Part of a small language model's weights: 903M tokens, 13773 steps.
MLP neurons of a small language model. Each row is named by its layer, matrix (gate and up: input weights; down: output weights) and neuron, and shows model dimensions 336-463. Each number is 128 + 24 x the weight over its row's rms, rounded and kept within 0 to 255. A neuron's up and down rows have the sign that makes its largest values positive.
After each neuron's rows, "fires after" lists the tokens most often just before its 100 highest values on Wikipedia text that the model never trained on.

L3.gate1670 [177 148  58 167 163 123  93 123 123 165 147 112 130 122 127 112 135  91 113 139 131 114 120 147 112  97 108 141 120 115 150 139 113 139 155 134 122 102 119 126 114 132 137 110 142 104 101 106 131 104 169 145 142 154 111 139 117  85 107 119 127  86 101 142 123 127 123 166  84 148 125 107 173 170  96 180 131 114 158 133 121  93 128 193 141 127 107 132 164 105  84  98 133 113 147  84 112 140 123 167  91 124 121 111 144 123 130 127 193 158 119 133 135 153 120 133 122 107 137 137 135 146 136 117  84 121 124 140]
L3.up1670 [137 113 113 177 134 123 109 153 131 111  96 126 116 190 164 134 129 109 140 154 120 104  84 119 107 124 104 171 149 147 136 144 117 132 105 102 115  93 147 133  72 152 141  89 105 192 106 147 142 162 122 142 121 152  82 108 130 147 129 169 140 121 129 154  98 144 110  99 104 163 161 117 174 149 115 131 147 118 133 111 136 150 166 150 126 160  98  97 120 102 145 135 134 144 122 113  91 146 131 131  92 103 109 165 138 123  88 198 124 107  88 120  93 116 129  66 127 130 135 149 117 172 135 169 134 109 131 124]
L3.down1670 [132 145 130 169 144 133 104 127 101 160 121 125 137 150 134 100 119 129 107 134 129 116 110 165 107 142 124 190  89 145 124 113 114 148 113 111 116 119 137  93  93 137  86 118 115 106 100  88 156 139 137 150 151 120  88 121 121  99 159 139 126 122 143 118 103  96 121 128 116 140 132 131 135 156 113 167 125 128 144 105 129 133 122 143 134 138 110 151 132 130 132 128 126 117  66 144  76 118 141 114 130 130  93 104 166 118 111 146 151 124 114  92  84 115 134  74 157 126 153 116  92 131 148 131 122 151 152 163]
fires after: "°", " (", ")", "\n", "\""

L3.gate817 [ 86  58 134 139 139 115 152 134 127  59 126 113 148 157 159 141  59 118 118 114 119 124 118 112 131 125 135 137 152 106 129 136  98 150 105 111 118 161 116 128 121 113 104 156 157 121 116 114 156 150 100  77 127 101 124 118 154 140 128 141 112 124 141 142 149 120 126 120 142 116 111 112 138 128 154 146 161  99  76 128  99 163  98 155 139 123 122 147 152 126 158 130 173 136 123 108 116 144  86 116 120 123 127 135 167 146 126 135 107 125 141 114 132 121 127 158 120 164 112 140 113 139 150  96 169 155 123 157]
L3.up817 [118 108 128 102 113 126 142 132 152 104 130 150 131 150 130  96 190 138 110 117 109 160 153  99 127  89 110 143 108 134 138 132 107 151 115 104 122 122  92 115 119 177 128 165 109 110 109  96 117  98 152 150 121 167 171 183 132 134 107 124 119 118 152 163 133 107 114 150 119 134 124  72 139  84 149 141  86 141 162 140 144 126 150  99 115 120 120 101 127 118 144 148 101 104 123 158 139  98 109 153 145 114 123 104 118 119 178 148 104 114 129 152  96 140  85 116 105 122  98 122 139 117 123 160  85 104 108 111]
L3.down817 [125 126 133 157 112 118 138 124 158 151 122 161 127 169 133 146 162 132  87 118 102 121 125 176 118 124 133 165 139 170 105 103 136 138 146 128 123 109 113  91 121 114 141 117 146 187 104 121 126 135 153 102  95 131 165 100 104 154 152 139 130 117 139 147 138  99 152 170 146 115 129 117 146 169 130 107  82 131 131 119 146 113 136 149 105 167 131 146 141 169 134  75 108 106  82 160 148 141 133 161 124 101 124 126 179 116 144 146 123 144  73 144 109  94 133 116 114  87 136 142 154 128  75 100 160  74 147 101]
fires after: "0", "9", "7", "s"

L3.gate601 [ 95 136 109 114 117 132  58 176 130 161 136  96 128 127 109 119 126 156 148 109 126  87 168 116 151 145 163 163 115 110  98 113 128 126 120 110 154 122 111 164 169 150 152 166 158 115 162 121  96 200 108 145 109 137 109 145 117 132 181  95 153 138 121  75 169 130 164 112 106 118  85  92  87 151 140 131 150 141 163 159 160  82 124 138 128  84  62 101 112 115 117 115 130 152 103 135 130 134 151 131 133 144 158  98 112 160 107 104 122  99 134 117 116 103  92 148 157 126 110 116 116 110 116 111 132 155 128 151]
L3.up601 [ 61 143 130 149 122 113 127 177 133 185 156 141 150 132 156 129 121 146 178 132 109  99 126 128 144 148  79 141 120 172 128 126 124 136 142 120 139 113 134 131 140 135 150 130 139 132 139 115 159 161 153  84 105 128 119 111 116 163 125  98 135 120 154  93 135 122 138 136 166 110 105 161 116 120 114 150 116 161 172 151 114 136 149 112 113 116 131  90 135 104 102 134 125 122 116 107 174  82 135  98 122 149 148 114 147 108 122 160 164 150 126 139 108 153 150 165 101 143 145 103 115 156 103 124 131 146 139 164]
L3.down601 [143 103 130 141 107 139 125 120 154 176 165 114 131 100 112 108  64 116 155 153 198 131 147 129 124 159  91 137 147 121 135 127 130 175 113  95 128 134 149 122 126 103 130 134 137 146 154 132 136 124 144 101 156 107  82 154 122 150 159  71 142 114 128 123 110 126 162 122 143 135  91 157 126 152  87 119 114 133 145 123 142 111 111 103 112 138 119 158 191  96 197 152  89 136 121  96  90 133 134 134 107 114 105 159 151 140 143 167 136 117 100 145 124 142 118 159 120 110 142 120 124 119 117 106 146 126 134 119]
fires after: "6", "9", "0", "8", "5", "7"

L5.gate1933 [153 113 142 128 168 143 124 118 138  99 105 196 105 188 127 158 108 176  95 146 152 105  91 177 111 130 132 123  98 116 153 131 118 110 146 112 106 136  93 140 179 142 176 133  97 137 127 128 135 140 117 149 112 174 112 142 116  97 154 186 121 129 129 147  95 164 109 117 130 114 136 110 111 144 109 144 139 162  80 118 149 101 155 167 100 135 132 108 116  92 140 145  93 142 140 115 121 142 154 166 103 124  77  80 138 151 100 132 154 120  91 160 134 104 121 113 120 142 153 108 153 136 124 105 168 116 145  96]
L5.up1933 [112 102 136 129 134 134 102  96 140  95 109 119 122 126 118 119 161 107 140 170 142 107 134 161 143 186 121 132 119 111  75  85 107 119  94 116 104 142 121 127 134 106 136 144 156 143 132 101 102 147 120 131 167 104 140 135 131 147 107  85  88 153 166 118 109  83 107 124 116 103 128 132 120 106 139 119 129 117 133 131  94 147 133 107 123 149 115 146 118 110 109 139 102 137 125 169  96 158 171 114 125 128 118 106 133 120 130 148 154 149  85 126 135 136  87 103 155 131 116 101 139 134 102 168  98  95 153 164]
L5.down1933 [129  53 136 125 122 112 114 145 129 124 120 132  90 118 122 104 129 144 116 138 109 117 105 160 139 175 170 119 130 157 149 144 133 162  99 121 130 107 126 124 156  92 175 145 115 110 127 128 106  73 150 120 159  82 136 156 161 146 101 118 131 160 107 161 100 107 175  93 111 117 113 117 143  87 160 153 166 107  93 114 104 137 129 116 120 145 126 111 118  92 104  99 129 151 114 158  73  70 137 128 134 133  95 134 157 141 116 139 159 127 134 106 145 109 131 142 158 121  94 134 154 148 114 112  95 128 152 151]
fires after: "0", "5", "3"

L5.gate1684 [120 135 153 150 119 161  98 140 146 114  80 135 125 155 145 126 120 120 125 117 129 134 127 131 153 146 137 145 163  89 144 104 147 124 152  75 150 144 162 139 150 120  89 119 140 129 165 162 129 147  93 141 104 103 141 122  93 145  92 144 152 136 155 134 161 117 134 148 131 161 125 125 123 122 127 161 157 150 108 153 111 114 130 147 152 150 154 114  84 146 133 108 193 138 140 123 126 146 121 149 140  89 143  79 139 105 123 136 180  89 140 118 124 144 135 125 136 125 123 177 130 128 129 147 124 109 131 166]
L5.up1684 [133 158 111  82 152 171 114 102 143 150 116 140 141 134 124 144 146 117 105 111 134 104 126  96 133 123 136 197 100 118 117 156 107 157 132 108 203 154 145 134 131 156 132 127  76 119 156 190 152 133  97 129  91 168 136 126 133 104 135 133 114 149 122 161 100 107 122 174 154 152  78 102 104 168 125 189 138 131 143 138 102 135  97 121 156 133 173 127 133 150 152 135 112 133  86 130 136 124 113 124 130 155 147 154 130 138 144 144 138 110 131 106 145 153 166 113 122 157 131 153 117 119  57 187 100 116 149 140]
L5.down1684 [158 120 160 118 134 147 119 113 125 132 129 115 178 118 146 126 149 104 104 105  89 123  95 127 109 115 108 133 113 127  97 118 135 148 130 140 140  97 117 128 105 128 105 111 175 134 132 165 141 152  87 121 141 177 117 134 123 117 137 131 105 117 121 149 178 111 129 128 118  96 149 119 148 126 134 124 172 121 137 190 151 130 128 164 186 131  71 151 129  99 118  99 147 125 118 123 122 108 163 122 149 151 118 131 124 100 120 115 134 148 134 134 101 139 100  78 136 139 180 134 115 139 126 152  83 127 130 107]
fires after: ",", "4", "2", "7", "1", "5"

L5.gate626 [164 148 124  88 137 143 101 110 136 135 150 104 131 109 128 145 107 132 119  96  86 100 131 150 166 130 160 108 147 137 143 130 136 135 149 117 145 133 158 115 146 134  97 140 152  96 165  93 105 155 106 142 157 151 138 135 126  89 142 132 114  94 123  85 173 114  88 133 108 147 129 102 165 123 115 124 145 153 124 101 130  83 148 165 145 104 155 120 105  92 126  86 116 119 128 145 139 187 128 119 185 156 136 117 155 150 139 142 105 140 116 127 112 139 113 106 134 128 168 118 138 121 165 190  61 116  98 143]
L5.up626 [125 131 159 114 122 147 119 170 159 103 130 129 107  95 150 138 121 135 140 108 164  96 125 153 119 118 152 107 137 105 155 131 133  98 110 138 135 114 116 108 165 122 158 114 132 129 146 100 156 126 141 134 100 141 131  98 102 116 125 169 121 102 168 140  98 143 116 156 155 137 136 140 116 155 108  97 139 101 156 134 159 106 147 124 135 106 157 114 107 113 176 126 137 139 151 106  99 196 131  96 143 154 117 121 148 131 106 140 177 116 118 101 108 128 137 134 108 131 177 132  86 130 118 144 135 133 131 190]
L5.down626 [174 124 147 135  74 156 108 121 210 128 144 143 125  67 127 158 121 133 153 110 159 168  99 144 114 155 117 125 188 116 117 156 131  96 147 123  93  87 112 110 163 100 140 110 146 166 122  77 115 173 141 127 127 135 122 126  90 100 107 168 150 123 128 134 150 152 143 135 155 119 126 134 167 100 104 118  89 110  82 105 167 111 106 111 126 107 111  70 158 142 123 123 124 161 150 116  60 136 125  96  80 103 181  98 124 153 122 156 127 104 138 118 127 103 104 120 117  86 109 120 110 106 109 123  79 124  92 134]
fires after: " =", ")", "8"

L5.gate913 [ 89 111 128 110 121 128 101 134 157 122 137 106 117 195 102 146 116 117  77 139 102 165 117 137 140 180  91  97 126 142 134  97 189 101 135 112  74 129 164 126 142 125 168 110 128 133 153 117 132 142 163 111 110 144 121 149 108 163 132 125 133 172 120 125  92 125 126 141 146 127 103  88 115  76 134 153 153  92 100  91 106 135 148 137 103 126 118  90 139 155 135 126 152 107 145 120 111 127 147  95  97 153 145 140 161 132  92 156 167 101 101  87 136 119 147 102 165 116 165 108 130 160 109 113 103 137 106 132]
L5.up913 [117 128 176 150 126 170 117 130 127 124  41 109 176 161 118 124 130 118 114 112 113 148 138  96 116 137  96 119  96 147 107 112 166  97  96 123 166 142  61 142 128  87 125 171 126 144 127 150  79 115 159 103  84 141 158  88 134 159 106 125 133 101 160 126  81 156 162 112 161 149 132 161 117 111 110 159 138  85 160 145 124 149 124 187 128 163 151 113 164 148 113 165  97 134 124 115 127 131 121 133 128 125 154 122 100 160 104 160 109 144 113 149 121 101  96 128 138 158 145 132 142 129  73 167 120 122 149 198]
L5.down913 [104 126 130  80  97 122 133 124 147  76  99  94 164 150  97 146 114 105 153 146  80 136 117 128 140 154 156 136 140 100 123 161 149 126 124 106 122 145 154  99 133 118 111 130 136 114 182  96 121 122 104  83 108 107 114 136 138 130 100 126 153 137  70 166 133 129 158 148 139 167 136 128 100 126  90 137 125 128 131 179 121 154  67 163 128 129 101 104 150 119 155 182 120 131 126 153 127 120 111 102 138 115 109 147 133 157  76 141 131 136  99 134 103 129 125 127 123 126 136 156 147 189  70 147 129 154 102 141]
fires after: "5", "0", ".", "3", "4", "8"

L3.gate1595 [107 142 158 147 106 129 159  94 154 147 169 135 111 137  93 122 140 105 118 137 112 117 131 167  92 148 167 145 112 137 101 128 172 116 114 151 136 107  99  86 139  90 105 155 119 125 143 117  74 139 136 152 133 156 160 166 113 151 115 114 162  92  98  78 130 147 130 140 153 130 114 153 116 166 144 155 140 103 119 126 104  71 181 144 127 117 108 139 128 114 151 101 158 144 133 161 143 108 119 105 149 132 100 123 105 150 117 137 145  48 138 102 144 120 154 140 158 113 138 131 167 132 105 120 131  67 111  98]
L3.up1595 [144 139 131 122 165 106  92 140 154  97 138 149 166 140 108 131 130 100  87  95 124 112 200 130 171 110 145 101 134 128 144 118 134 149  99 169 118 129  97 125 158 132 159 133  79 152 114 127 164 156  97 128 135 120 136 135 101 117 168 127 138 101 194 110 164 160 126 116 166 126 154 113 143 135 115 115 119 127  96 155 108 142 122 158 149 119 115 155 132  97 134 140 156 149  98 126 134 128 130 134 128 100 102 120 129 163 100 140 161 139 153 108 150 114  96 138 165 118 179 173 156 112 113 141 127  93 126 146]
L3.down1595 [128  86 106 170 105 130 138 132 156 122 142 119 141 178 133 122 143  98 100 114 120 150 130 142 107 100 151 119 130 136 155 165 103 141 103 173 154 127  99 142 169 105 139 120  81 117 124 147 169 152 132 101 148 130 136 140 151 124 136 123 123  66 116 151 103  96 130 127 154 124 113 148 114 167 103 136 129 124 121 131 157 132 121 150  65 161 119 132 165  98  77  98 100  94 140 138 152 100 164 127 109  91 129 115 118 159 100 135 144 109 135 137 135 155 104  98 137 109 114 122 164 202  96  93 143 132 128  95]
fires after: "6", "1", "0", "4", ".", "7"